python train.py --n_head=14 --norm_eps=1e-05 --tie_embeddings=true --init="normal" --lr=0.016 --warmup_steps=200
MLP neurons of a small language model. Each row is named by its layer, matrix (up: input weights; down: output weights) and neuron, and shows model dimensions 757-852. Each number is 128 + 32 x the weight over its row's rms, rounded and kept within 0 to 255.
After each neuron's rows is what it responds to, as a language model described it from the Wikipedia text at the highest values.

L2.up629 [ 98 140 149 104 116 145 151  99 142 143 103 147 139 140  94 115 125 168  85  67 194 118  79 105 117 161 145 179 117  86 120 129  53 116 133 148 112 113 137 103 120  98 128 127 147 117 115 127 130 103 110  84 154 171 174  28 134 139 155 140 162 147 151 137 115 167 103 133 118 115 145  25  88 134 156 111 136 105 143  93 131 170 165 137 142 169 220 140 126 147 181 160 125 104 136 129]
L2.down629 [111 116 180  74 116 133 137 199 114 146 151 166 129 150  72 149 138  63  89 180  93 127 146  77  98 129 104 157 121 135 161 120 129 166  87 147  87 118 137 113 127  87 143 157 165  87 113 138 122 133 163 148  76  84 105  97 146 107 108 103 147 142  67 134 161  91 140 145 122  65 147 180 165 130 132 109  97 119  85 175 158 166 174 123 102 118  91 191 127 123 142  91 154 161 100 102]
Mid-word name fragments. Word-piece tokens inside foreign personal and place names, mostly in sports squads, results and lists, such as Han-o-un, Mil-o-vanović, Guadalu-pe.

L2.up2561 [139 168 167 102  93 121 103 128  68  88 105 135 181  45 126 160 103  99 123 161 107 171 119 142  87  72  84 104 133 102 207 102 100  83 137 179 165  82 180 142 151 123 112 149 149 111 147 148 101 120 135 166 202 134 213  84  58 130 154  65 123 167 196 148 141 113 177 164 124 138 116 143 155 136 109 136 100 151 134 149 155 127 117 128 155 127 138 117  85 120 121 121 134 178 163 151]
L2.down2561 [ 99 125 124  99 101  85  53 132 138  63 135 128 173 154 155 108 163  88  97 151  87 163 135 159  90  86 104  68 157 119 116 105  61 185 144 134  93 115 103 110 124 187  91  81 128 154 101 118 180 147 110 179  82 138 108 117 191 105 106 138 110 155  92 125 158 143 167 115  38 144  68 126 164 109 100 125 116 167 120 137 141 141 129 123 131 135 129 136  96 110 159 128 166 126 107 133]
Mid-word subword fragments. Short word pieces continuing a split word, such as er, r, or, ter (bomb-er, elect-r-ified, a-or-ta, she-r-iff), plus scattered words like from, per, down.

L2.up398 [116 142 146 149 132  84 123 158 147 153  73 112 124 193  97 133 112  83  83 136 117 102  89 142  90  94 128 136  92 127 137 164 113  71 119 136 140 169 120 104 150 119  99 107 121 161 159 100 110  79 112 179 135 109 157 128 166 115 157 144 168 128 103 137 112  84 109 101 128 129 155 129 113 149 110 164 142 186 146  69 144 169 115  80 128  51  95 100 170  78 176 121 166  96  83 102]
L2.down398 [137 131  70  79  78 117 112 111 159 128  94 110 107 133  94 104 104 126 192 114  90 127 180 150 132 115 126 164 117 132 115 161  94 117 129 113 112  97 106 147 157 133 160  89  52 156 150 142 127 113  86 108 103 145 124 125 135 161 153 106 137  80 131 161 148 142 121  95 131  92  97 203 133 115 142 115 122 192 120 160 140 105  99  96 150 161 199  64 132 135 116  90 133 142 135 109]
Clause-ending commas. Commas, closing parens, or dashes right after a long noun phrase ends a clause mid-sentence, e.g. "Washington," "Monte Albán," "three children—".

L2.up2711 [156  99  80 130 150 146 148 189 137 107 116 150  89 158 175 106 125 142 114 130 131 115 137 104  73 105 129  80 163 182 142 104 132 110 148 163 113  76  89 136 148 146 115 110 101 112 109 112  93 139 169  97 148  66 175 144 153 179  96 169  34 116 120 126 153 143 162  76  79 137 164 143 120 101 156 148 207 131 111 150 161 149  70 100 104 164  97 136 143 155 128 182 100 133 140 164]
L2.down2711 [168 121  91 174 112 138 154 113 123 136  90 183 212 106 138 103 178 109 151 142 146 116 104  68  79 127  76  94 110  72 126  99 159 144  90 140 143 124 136 152 134 126 150 151  89  85  93 122 148 175  23 112 140 119  97 161  94 153 158 100 127  97 137  62 148 100 171  90 103 145 146 139 149 150 161 117  96 124  83 114 118  91  84 113  68  79 101 104 125 191  66  92 119 133 131  85]
Mid-word proper-noun pieces. Inner word pieces of proper names, often places, clubs or country codes in tables and lists, such as Dunfer-m-line, Winds-or, ISR.

L5.up1484 [136 139 161 125 160 116  43 128 154 121 135  91 144 157 111  66 102 151 128  67 118 147  59 150 114 124 170  94 191 115 134 164 148 122 134 146 188 145 114 133 189 170  97 158 103  90 151 144 117 126 181 154 104 145 183 133 124  91 125 162  90 166 156 137 148 106  92 181 109 159  53 130  57 136 133 103 131 129 115 211 171 115 139 106 106  87  57 146 128 123 214  83 156  97 162 100]
L5.down1484 [147 135 130  75 162 157 175 145 127 147 117  60 172 196 109 106 126 193 135 150 112 113 124  99  59 115  90  93 121 138  75 174 131 138 104 129 115 143 107 155 132  39 116 131 161  90  54 149 122 106  57 161  98 187 118  96 108 175 146 151 135 137 170 122 198  53 109 155  67 124 147 161 114 135 200 166 126 112 182  74 104 177 177 141  78 121 148  92  98 138 125 105 144 170 152 132]
Connectors after places and dates. Prepositions, dashes and commas right after a place name or year, linking to the next place or date: 1923 –, Suffolk at, County,.

L2.up2045 [104  61 109 141 121 114 125 149  81 124 122 119  92 167 138 143 121  83 115  89 117  62 121 134 169  92 169 168 115 125 130 168 132 132 114 142 145 122 102 136 189 101 139 121 147 163 111 103 141 127 123  72 119 154 170  98  71 142 151  82 151 101 128 143 113 118 117 167 112 108 117 117 108 143 133  95 156  98  79 156 109  75  38  84 203 138 132 123 111 116 148  87 155 178 111 162]
L2.down2045 [147 138 137 107 134 164 137 121 153 194 177  71 103  59 150  86  82 126  72 156 112 126 169 129 149 108 176 108 161 106 149 102 157 106 127 105  69 176 168 122 161  93 150 142  62 121 185 110 136 155 160 108 109 202 129 136 115 118 164 121 157 144  88 145  69 170  76 150 158 127  87 139 128 151 167 119 109 210 104  98  97  96  61 116 124 111 125 137  96 128 116 127 158 132 117 156]
Linking prepositions after nouns. Fires on prepositions that join a head noun to what follows, such as Queen of Spain, spot for birdwatching, over twenty volumes; sometimes fires on word-internal pieces like over, sp, up.

L5.up201 [154 123 124  99 158 155 169 183 106 100  97 178  86 144  99 118 121  75 148 100 157  86 111 150  52 110 113  56 165 108 122 115  69 131 112  80  54 168 112 129 128 106 161 104 119 192 122 145 155 114 153 100 127  91 155 165 141 106 123  74 153  96 122  98 130  86 136 146 142  96 109 129 163 124 111 119 120 234 167 121 139  96 113 136 143  90 124 108 146 104 165 149 126 103 120 163]
L5.down201 [ 51 153 181 142 146 187 124 161  94 173 170 119 120 155 144 107  84 164  89 147  91 140 102 176 178 115 118 128 155 123 169 125 143 117  88 131 133 149 176 152 126 119 114 162 131 156 129 145 183 144 174 164  79 159 105 125 182 153 133 128 102 119  69 159  70 121  91  86  79 150  86 174 155 118 168 140 112 121 106 106  46 126 117 209  95 144 147 131 130 159 129 156  91 168 108 159]
Mid-word and mid-clause continuations. Inner pieces of split words (nu-tri-tion, memo-ra-bilia, so-lit-ary) and clause-internal commas after place names or clauses, plus some mid-phrase words (such, with).

L2.up1737 [132 149 134 165 124 124 163 127 124 143 115  67  96 140  74  96  87 203 111 112  97 137 116 156 115 202 163 125  87  96 163 106 120 171 186 126 127 142 139 120 134 144 130 131 124 187 136 138  95 164  81 169 100 188  60  93 146 154 131 134 167 206 125 173 147  93 105 131 133 106 123 106 108 167 149 105 142 154 124 114 136  53 174 178 176 143 117 124 107 160 209 106  84 145  96 179]
L2.down1737 [ 91 139 170 117 128  92 129 112 141  73 101 116  83 140 157 162 156 164 105 167 156 143  79 139  74  98  62 162 158 164 131  75 136 139 111 123 152  88 132 118 139 120 197 151 173 114 214 118 186 109  99 123 125 127 116 136  81  65 100 167 106  99 146  88 107 134 120 111  99 117 118 124 160 110 121 134 199 132 148 168 167 151 137  63 134 160 162 119 121 152 160 158  64 128 142 153]
Transitive verb awaiting object. Verbs or verb pieces at a point where an object or complement must follow, often after "to": to restrict, to govern, encompasses, features, divided into.

L5.up1384 [114 138 160  82  51 132 186 178  79 119 104 162 130 100 137 132 121 153 108 140 195  84 157  99 135  96 122 142  84 161 140 121 138 167 157 108 150 165 105 141 135 159 163 136 165 157 146 108 149  70 180 104 158 134 135 137 114 170 168 152 144 149 113  92 126 134 156 122 144  76 139 106 115 142 145 112 108 120 107  84 121  99 143 156  98 142  92 124 104 142 111 141 111 146 133 110]
L5.down1384 [ 79 220 170 101  93 157  93 109  60  81 131 127  59 149  94 115 124 179 110 153 143 136 141  99 136 160 117 118 129 153 136 127  92  88 121 172 175 130 120 167 102 110 180  84  79 160 117 110 150 133 190 200 161  94 100 174 124 129 119 162 108 140 129 123 112 126  99 103 132  79 148 116 151 177  84 136 153 185 110 112 148  99 124 181 198 161 128 114  96  75 116 176  69 160 141  75]
Just before personal names. Fires on the token right before a person's name: the cell divider after country codes in sports rosters (NED |), title words like governor, winner, mayor.

L5.up2317 [ 99 149 124 131 179 144  93  97 159 158 141 109 197 190 123 139  74  97  92 133 136 104 131  97 142 144  98 169 157 144 128 163  89 145 121 107 129 133 118 175 133 133 136  65  95  92 120 104 131 113 131 121  74 102 124 122 131 157 121 138 145 141 118 146 141 133 111 175 124 128 128 107 130 141 126  73 109 120 135 110 187 144 105 105  96 146 130 159  97 166 151  89 118 127  82 173]
L5.down2317 [128  81  77 186 117 126 148 170 102  73 143  89 157 116  88  93  97 150 186 155 130 142 117 130  88 102  94 155 141  77 110 169 121  68 107 160  91 155 155 146 106 194 113 132 217 116  70 151 106  94 155 137 144 112 173 117  98 124 179 145 133  97 120 138 101 129 143 132 110 156 113 127  84 145 149 106 145 133 128 114 174 103 111  95 143 126 145 140 160 101 126  98 114  72 157 184]
Mid-word fragments, table pipes. Word-internal pieces of mostly Spanish or foreign names and rare words (Javi-er, Her-nández, tur-bin-e), plus pipes and commas ending table cells or list items.

L4.up2687 [117 137  49 147  96 153 146 148 174  98 143 112 133 140 121  66 135 120 110 131 104 140 129 156 159 103 107 113 150 139  64 105  65 177 134 148  88 140 174  88 131 111 105 115 149 139 105  88  97 134 121 145  56 138 101  78 155  52 176 166 106  99 180  92  48 161 137 154 159  92  96 126  83 184 115 106  77  91  98 125  74 132 160 124 127 128 146  92 104  82 161 124 133 131 137 157]
L4.down2687 [100 136 143 182 116 127 119 105 136 174  91  86 142  96 172 108 169 106 152 103 130 176 142  84 133 182 103  70 107 106 163 117 120 209 169 154 131  84 154 154 112  89 140 142 154  91 117 173 209  47  43 114 108 123 151 132 133 112 123 125 184  86 129 122 101 109 151 142 101 167 108  93 187 115 110  70 122 135  94 149 142 182  84 139 194 118  97 157 165 116  84 197 132 132 123  84]
Of after nouns. Mostly the token of after a noun, as in Hall of Fame, freedom of the press, or the of in offer; also weaker word-ending pieces like -ed, -ful, -ous.

L4.up2572 [ 83 157  66 105 127 131 147 161 113 158 147 143 131 143 118 160  83 160 174 180  98 123 106 165 121 127 172 163 129 114 145 136 172 135 127 111 141  42  79 162  74 162 168 109 104 152 138  92 130 170 160 115 139  82  98  92 118 178  75 112 121 112  97 182 148  93 127 144 150 104 147 131 140 146  94 113 139 113 111 145  91 124  95 111 150 171 139  76 102 117  71 158 102 154  91 130]
L4.down2572 [124 157 114  95 111 151  94  92 117 147  53 110 120 138 125 140 113 111 146  76 142 114 137 175 144  95 116  98  90 176 104 117  92 151  76 151 147 150 127 148 162 151  69 120  82 146 174 142 134 139 131 162 202 106 157 107 194 144 144 148  89 108 127  81  82 156 108  93 127 149 208 100 163 120 154 177 170 133 182 144  83  60 165 110 143 137 112 149 139  89  96 132 103 110 141 108]
Table separators and conjunctions. Column-separator pipes and semicolons after short abbreviations in sports tables (W |, PF |, DAY;), plus "and" joining two nouns (Congress and).

L5.up3360 [101  61  63 139 175 106 143 110 125 151  99 158 139 122 149  90  90  85 163  96 125 109 137  97 166 147 152 155  98 129 136 198 107 117 103 121 120 129 138 139 105 134 137 162 124 124  90 207 132  85 149 137 109 128 133 204 184 188 121 103 101 137 129 137 137 137 142 187 114 100 192 102 153 134 182 133 166 123 158 215 108 100 153  75 142 119 132 107 114 119 106  98 134 165 150  82]
L5.down3360 [ 86 198 175 142 153  99 151 120 124 204 169 181 134  90 142 120 115  99  98 180  57 128 138 147  74 118 103 170 119  80 110  49 140 140 143 154 118 216 133 127 152 165  91 100 103 142 138  63 102 139 141 139 172 181 115  89 113 124 128  82 159 116 154 155  88 111 186 118 120 116 129  97 138 152 128 131 114 110 164 119  77 120 173 134 126  68 173 125 127 136 141 112 127 103  94 148]
Verb-initial re- prefix. Mainly the re- piece starting a verb (re-medy, re-structured, re-quiring, re-wind), plus other verbs right after their subject (reflect, inspired, are) and scattered name fragments.

L2.up3034 [130 156 112  89 124  77  92 163 108 115 183  96 108 145 128 127 117 143  88 101 109  67 173 114 159 165 186 198 113 169 109 173 137 146 142 132 148 142  88 154 167 141 109 158 111 141 158 134  79 143 161 117  88 160 104 131 139 179 120 121 105 159  99 120 122 193 180 123 149 158 112 105  81 165 165  99 137 108 109 189 122 134 136 162  85 125 143 100 126 112 163  98 120 115 138 178]
L2.down3034 [147 120 167 102 108 154 109 169  83 131  95 162 114  76 174 107 163 140  97 112  97 120 138 104 106 192 128 138 115 141 103 115 156 135  71 161 138 151 133 158 100  75 157 219 103  94 156 124 168  62 124  81 172 109 157 134 202 118 129 138 162 120 105 143 102 169 146 101  83 143 174 169 140  87 116 106 235  98 134  96 163 105 126 133 114 115  97  76 107 167 126 132 230 116  47 105]
Mid-name word pieces. Continuation subword pieces inside personal and place names, often Romance or foreign, such as Mari-e, Hu-go, Guil-ford, Abdulla-h; occasionally the word "from".

L2.up1038 [ 94 143 145 134 113 150 139  85  95 128 153 133 109 141 117 158 139 142 122 173  89  57 163 143 147 145 118 129 133  84 118 149 106 116 125 172 144  86  75 129 108  83 157  68  58 149 113 104 104 112 135 187 116 111 155 120 140  91 113 151 118 111 145 171 156 148 145  92 136 115 178 148  79 114 127 157 103 104 161 171 110  99 101  89 164 104 109  65  98 120 101 147 114  73  95 109]
L2.down1038 [120 118  88  86 122 181 118 138 103 145  87 120  95 173 152 139 132 118 154 161 156 146 101 174 171 148 133 157 121 128 130 161 155 152 137 149 178  77  86 100 156  99  99 107 125  88  96  81 135 122 106  98 120 106 106  53 181  87 119 157 137 139 178 137 157 101  92 130  88 110 130 142 125 105 167 155 114 125 132 131 117 131  87 148 115  86 111  80 179 162 116 134 128 161  77 126]
Coordinating conjunctions between items. Connectives joining two parallel items, mostly and, or, nor, list commas, to or than (between Congress and the President, stone, wood), plus word-final pieces like contin-ent.

L5.up2925 [118  84 127 145 129 136 119 117 155 163  91 131 103 127  99 156  98 166 153 108 124  90 167 108 107 186 103  95 124  97 165  58 103 148 157 169 145 126 157  63 129  88 125 159 163 139 136 131 169 124 196 137  91  54  84 188  38 133  93 181 127 146 114 105  80 149 150 140 107  98 135 111 117 176  96 123 149 150 164 141 126  89  97 152  82 140 231 108 146 192 154 133 126 129 161 112]
L5.down2925 [157 148 124 175 142 166 102 119 142 167 158 126 110 111 113  65  93  92 142 165  86  90 118 122  92 102 196 131 137 137 145 105  62 163 136 108 132 186 104 107 146 139 149  68  63 175 187 148 123 140  79 155 169 191 131 148  93  92 184 113 116 153 162  98 151 132  84 134  88 131 146  99 124 119  70 120  76 123  66 131 114 106 157  80 110 140 140 143 135 107 152 184 122 194 129 151]
Mid-phrase linking words. Prepositions and short connectors inside a noun phrase or title, such as of, with, for, de, linking a noun to a modifier: pickup with, Sons of, Dynasty of.

L2.up999 [131  93 126 140  76 143 163 139  83 111 150 128 150 176 111  90 109 157  94 122 163 113 151 218 164  81 108 121 131 172 112 123 152 177 116 110 182 118 133 128 155 155  93 138 121 119 134 127  68 122  92 123 131  89 174 128 131  91 167 170  82 112 155 100 136  80 188 123 117 144 124 147 113 119 169 129 107 179 150 117 148 144 126 109 113 119 135 154  98  77 131  80  79  86 153 141]
L2.down999 [177 148 134  93 124 145 117 124 151 162 158 107 126 135 147  76 133 158 198 107 143 148 119 201 146  82 203 150  74 159 137 109 185 131 144 136  58 147 106 113 147 109  80 114  86 129  92 200 148 169 154 117 121 142 107 124 133 160 141 148 177 123 130 154 175 150 190 151 155 105 122 102 140 145 144 181 119 177  66 158 106  88 167 127  86 131 161 165  83 129 136 138 158 109  86 152]
Leading digit of numbers. First digit of a multi-digit number, usually 1 starting a year or score after a space, parenthesis or hyphen, e.g. (1945, L 109.

L5.up131 [137 125  96 147  83  97 138 108 132 126 127 169 137 165 162 100 174 121 144 151 151 101 111 139 110 182  98 125 116 139  98 170 112 103 132 112  69  64 109 128 142 108 128  99  82  95 138  81 136 137 101 133 138  99 130 136 126 155 155 128  98 108  46 157 112 143 180 127 129 129 130 123  87 129 153 123 189 107 102 161 119 153 135 119  83 134 160 174 152 107 132 133 152 126  83 140]
L5.down131 [108 152 126 115 149 171 120 182 111 164 131 136 104 122 128 125  96 123 137 159  95 136 112 139  73 141  93 184 108 123 158 125  52 113 147 128 104 157 154  80  97 121  84 101 132 121 130 133 154 120 190  76 130  87  52 141 142  63  82 114 110 149 127 115 154 135 170  97  86 122 115 146 117  76 162 143 130  87  92 125 111 100 104 150 165 111 111 108 114 169  54 170 112 145 147 124]
Mid-name continuation tokens. Tokens partway through a multi-word proper name or title, before its remainder, e.g. Mr., S., Sam-uel, Professor of, The Great.

L4.up146 [101  83 110 117 150 118 120 173 166 123 139 145 131 113 169 126 107 211 113  99  36  84  44 129 142 140 157 123 106 121 135 114 151 111 174 158 147 145 146 141 139 161 187 123 170 114 129 115 130 114 139 139 124 169  63 180 195 195 123  61  84 117 142 151 155 100 163 100 100 115 112  87 115 144  95 153 150  78 141 161 137 103 125 185 114 109 143  87 155  87 152 102 118 167 102 115]
L4.down146 [ 77 105 117 118 119 161 113 164 138 106 107 115 110 136 102 120 189 110 176 168 137 169 107  80 127  83 134 165 160 125 134 124 133  93 154  90 160 118 144  96 122 109 149 169  79 133 142 157 121 105 104  77 168 120 136 107 179 159  93  87 168 152 155 111 126  73 110  84 135 135 110  97 129 153 172 137 189 115 152 154  63  69 120 150  71 130 145  99 184 100 128 118 188 115 120 131]
Verb-completing word pieces. Word pieces that finish a split verb, often the -ed ending (befriended, curated, presided, assumed), plus whole verbs before by (followed, led, accompanied).

L4.up3219 [154  92 148  99  92 127 130 164 149 150 138 173 117 120 102 113 162 140 152 132 111 138 112 122  98 180 144 139  78 112 150 179 124 130  95 159 123 140 110 108 164  79  84 104 104 194 160 159 145 188  81 105 132 142 100 126 144 109 137 144 141 104 156 159 103 130 122 130 161 137 177 127 208 153 139 192 109  89 109 126 112 167 129 142 131 133 111 155 147 111 162 120 138  83 123 125]
L4.down3219 [168  47 132  78 154 117 119  42  98 101 154 150 143 109 132 111 147  68 131 160 124 173 110 170 129  84 113 149  92  84  95 154 118 163 192 125 125 141 144 129 171 114 150 132 160 161  84 180 111 128 107 184 150 113 118  81 182 118 168 143  99 142 193  76 126 137 168 128 183 126 164 130 172  97 139 134 130 163  78 133 113 134 132 127 149 132 131 111 162  86 122  94 139  72 141 135]
Leading digit one. The digit 1 as the first digit of a multi-digit number, often the second year of a range (1918–1947), also table scores, vote totals, dates.

L2.up2157 [185  77  74 106 153 144 141 138 161 128 134 138  93 100 159 145 126 133  87  99 193 139 134 178 183 110 145  84 171 172 188 147 109 138 207 148 126 118 114  85  67  89 164 174 133 154 160 141 140 138 117  89 149 174 153 105 162 102 209 142  82 114 130 154  77 150 108 170 107 144 134 114 110  90 137 101 137 105  55  87 116 138 132 156  68 158 161 147 122 166 111 129 116 143 174 104]
L2.down2157 [143 153 157  60 119 157 106 139 103 134 131 112  95 151 126 125 101 109 102 158 155 112 126  99 133 120 102 171 164 180 117  95 133 128  93 108  92 169 114  83 119 152 135 149 153 101  52 130 114  89 131 124 131 145 151  90 115  80 114 111 146  87 182 104 172 140 112 133 129 146  97  57 124 177 169 130 124 118 155  84  61 142 185 126 112  67 142 125 121  68 175  80 175  93 158 173]
Preposition before institution/place. The preposition at, or an infobox colon, introducing an institution, venue or location, as in educated at, began her career at, Alma mater: Wadham.

L4.up22 [110  73 137  64 100  92 171 114 171  71 136  95 150 171 111 128 123 118  79 114  96 109 118  77 166 107 172  81 156 131 116 129  84 136  98 112  98 146 125 142 180 147 120 143 138 118 111 186  49 127 114 144 106 113  86  83 148 152  99 172 128 179 140 167 116 118 143 104 141 132 202 131 190 150 134  53  82 120 116 120 139  98 104 148 143 183 151  54 158 135  72 171 135  83 168 112]
L4.down22 [124 150 101  67 153 181  90 203  24  99  76  81  69 127 153 132 129  92 164 114 139 141 126 158 105 127 112 125  99 105 144 143 132 135 105 135 181 111 160  96 158 106 117 194 108 107 169 116 119 165 115 130 143 157 127  78  87 140 140 125 146 108  87 152 126  73 177 164 133 114  98 118 133  91 142 153 134 117 171 163 156 130  92  49  93  59 129 144 164  93 134 124  94  47 169 163]
Noun-phrase connectors. Linking tokens inside noun phrases: "and"/"&" joining nouns (museums and zoos, Parks and Recreation), possessive 's/', and "the" after prepositions.

L5.up2075 [123 128 169 193 107  96 162 133 106 158 144 132 178 112 112 129 135 137  84 156 165  96 157 140 115  85 184 133 114 113 121 116 109 132 126 157 122 116 123 164  96 143 144 154  86 129  76 100 104  96 144 132 143 135 109  94 150 124 111  79 118 160 184 105 180 159  73 162  93 130  76 115 116 122  97  76 141 212  80 120 115 123  90 146 120 121 142  97 125 170 132 106 141 132 197 141]
L5.down2075 [ 98 162  59  98 157  93 128  72 105 145 104  82 113 131 152 124 117  96 114 200 113 154 135 140  96 107  87 131 115 189 132 102 136 168 143 104 127 150 173  99 162 130 153 155 138  93 131 125 123 126 109 167 136 132 128  71 135 194 102 153  85  86 116 121 199 121 207 143  67 106 106  98 137 132 124  90 174 129 144 133 175 138 166 106 160 131 100  72 140 113 125 172 154 145 137 133]
Proper-name boundary tokens. Commas, "and" or "in" right after a multiword proper name of an organization, place or event, e.g. "Metropolitan Life Foundation," or "Sunset Beach and".

L4.up1189 [117 150 130 144  85 180 116 111 118 153 133 151  90 174 161 148 149 157 136 120 147 144  98 122 150 143  81 138 103 144  72 106 137 138 131  98 109 151  69  75 241  99 144 102 122 164 163  82  74 134 120 140 109 100 145 137 168 186 181 171 138  85 100 184 125 119 120 171 138  68 107 141 187  99 182 161 130  51  68  87 121 151 128 130 126 154  89 102 126  56 149 100 106 137 114 142]
L4.down1189 [181  97 108 133 210 165  81 132 170 116 122 156 127 139 101 118 122 165 178 167 192  77  87 148 115 124 110 148 105 116 150 120 112 118 143 135 107 161 105 157 121 168 166 109 122 121 121 107 168 118 134  85 128  75 167 154 160 146 154 131  80  86 123 134  95  90 161 153 121 104 125  84 119 169 142 144 161 190 115 106 159 114 160 135 134 118 165 125 121 150 168 120 106 192 169 142]
Name-internal word pieces. Short fragments inside foreign personal or place names, often in tables or lists, such as Valent-in, D-an-ish, al in Nour al Din.

L4.up2015 [121 119 112 163 114 148 117 176 129 107  98 127 124 159 132 148 125 140 159 130 205 133 109 125 106 188 119 164 126 120 104 153 180 183 120 165 106 160 113 140 112 129 147  63 213 150 114 156 102 109 129  53 149 140 167 131 204 139 124 152 119  97 197 108 111 136 126 157 118 132 140 172 150 123 125 172 132 139  60 109 165 159 186 110 129 122 109 130 159  91 123 168 130  99 111 138]
L4.down2015 [178 102 117 136 108 129 117 105  50 148  45 117 105 153  83 137  95 107 157 114  68  87 117 180 173 166 115 115 129 105 115  93 139 138  64 113 161 123 135 129 121 173 169 156 112 136 155 153 118 130 147 124 138  78 132 132 106 114 160 120 124 123 129 105 125  84 162 136 157 172 128 194 210 102 141 118 131 133 118 113 165 128 169 126 114 189  83 159 115 104 144 102 168 152  94 152]
Mid-name word pieces. Word pieces that end the first part of a multi-word proper name, often foreign, before the next part follows, e.g., Phi-lip, Javi-er, Abdul Wah-id, and the Arabic particle al in ibn al-Furat.

L5.up1015 [131 202 177  60 163 101 186 169  83  95  78 172 128 107  90 135 145 150 117 129 145  61 107 124 110 162 134 151 155 123 106  81  65 118 141 103 115  99 130 114  92 162  54 127 108 143 177 156 143 120 133 165 145 159 123 131 131 135 121 144 129 140 180 165  93  36 100  81  94 111 125 106 120  70 139 104 147 137 179 135 157 113 173  90 129 174 161 139 139 116 136 115 143 153 165 103]
L5.down1015 [ 71 134 136 117 121 125 163 193 147 107 100 119 120  95 116  76 128 128 140 150 151  89 135 125 159 110 138 113 138  91 204 123  97 152 116 102 129 132 108 127 103 146  67 102 134 125  66  81 117 168 140 146 122 165 145 129 161 149 145 128 127 100  46 101 133  82 119 126  72  94 151 137  84 152  98 136 171 152  82 124  93 155 158 160 137  70  44 143 128 118  89 175 152 102  96 135]
Word-start subword fragments. Opening piece of a word split into several tokens, mid-sentence in prose, as in ru(ined), r(hizome), ac(quittal), para(lyzing); weaker on prepositions like in, to.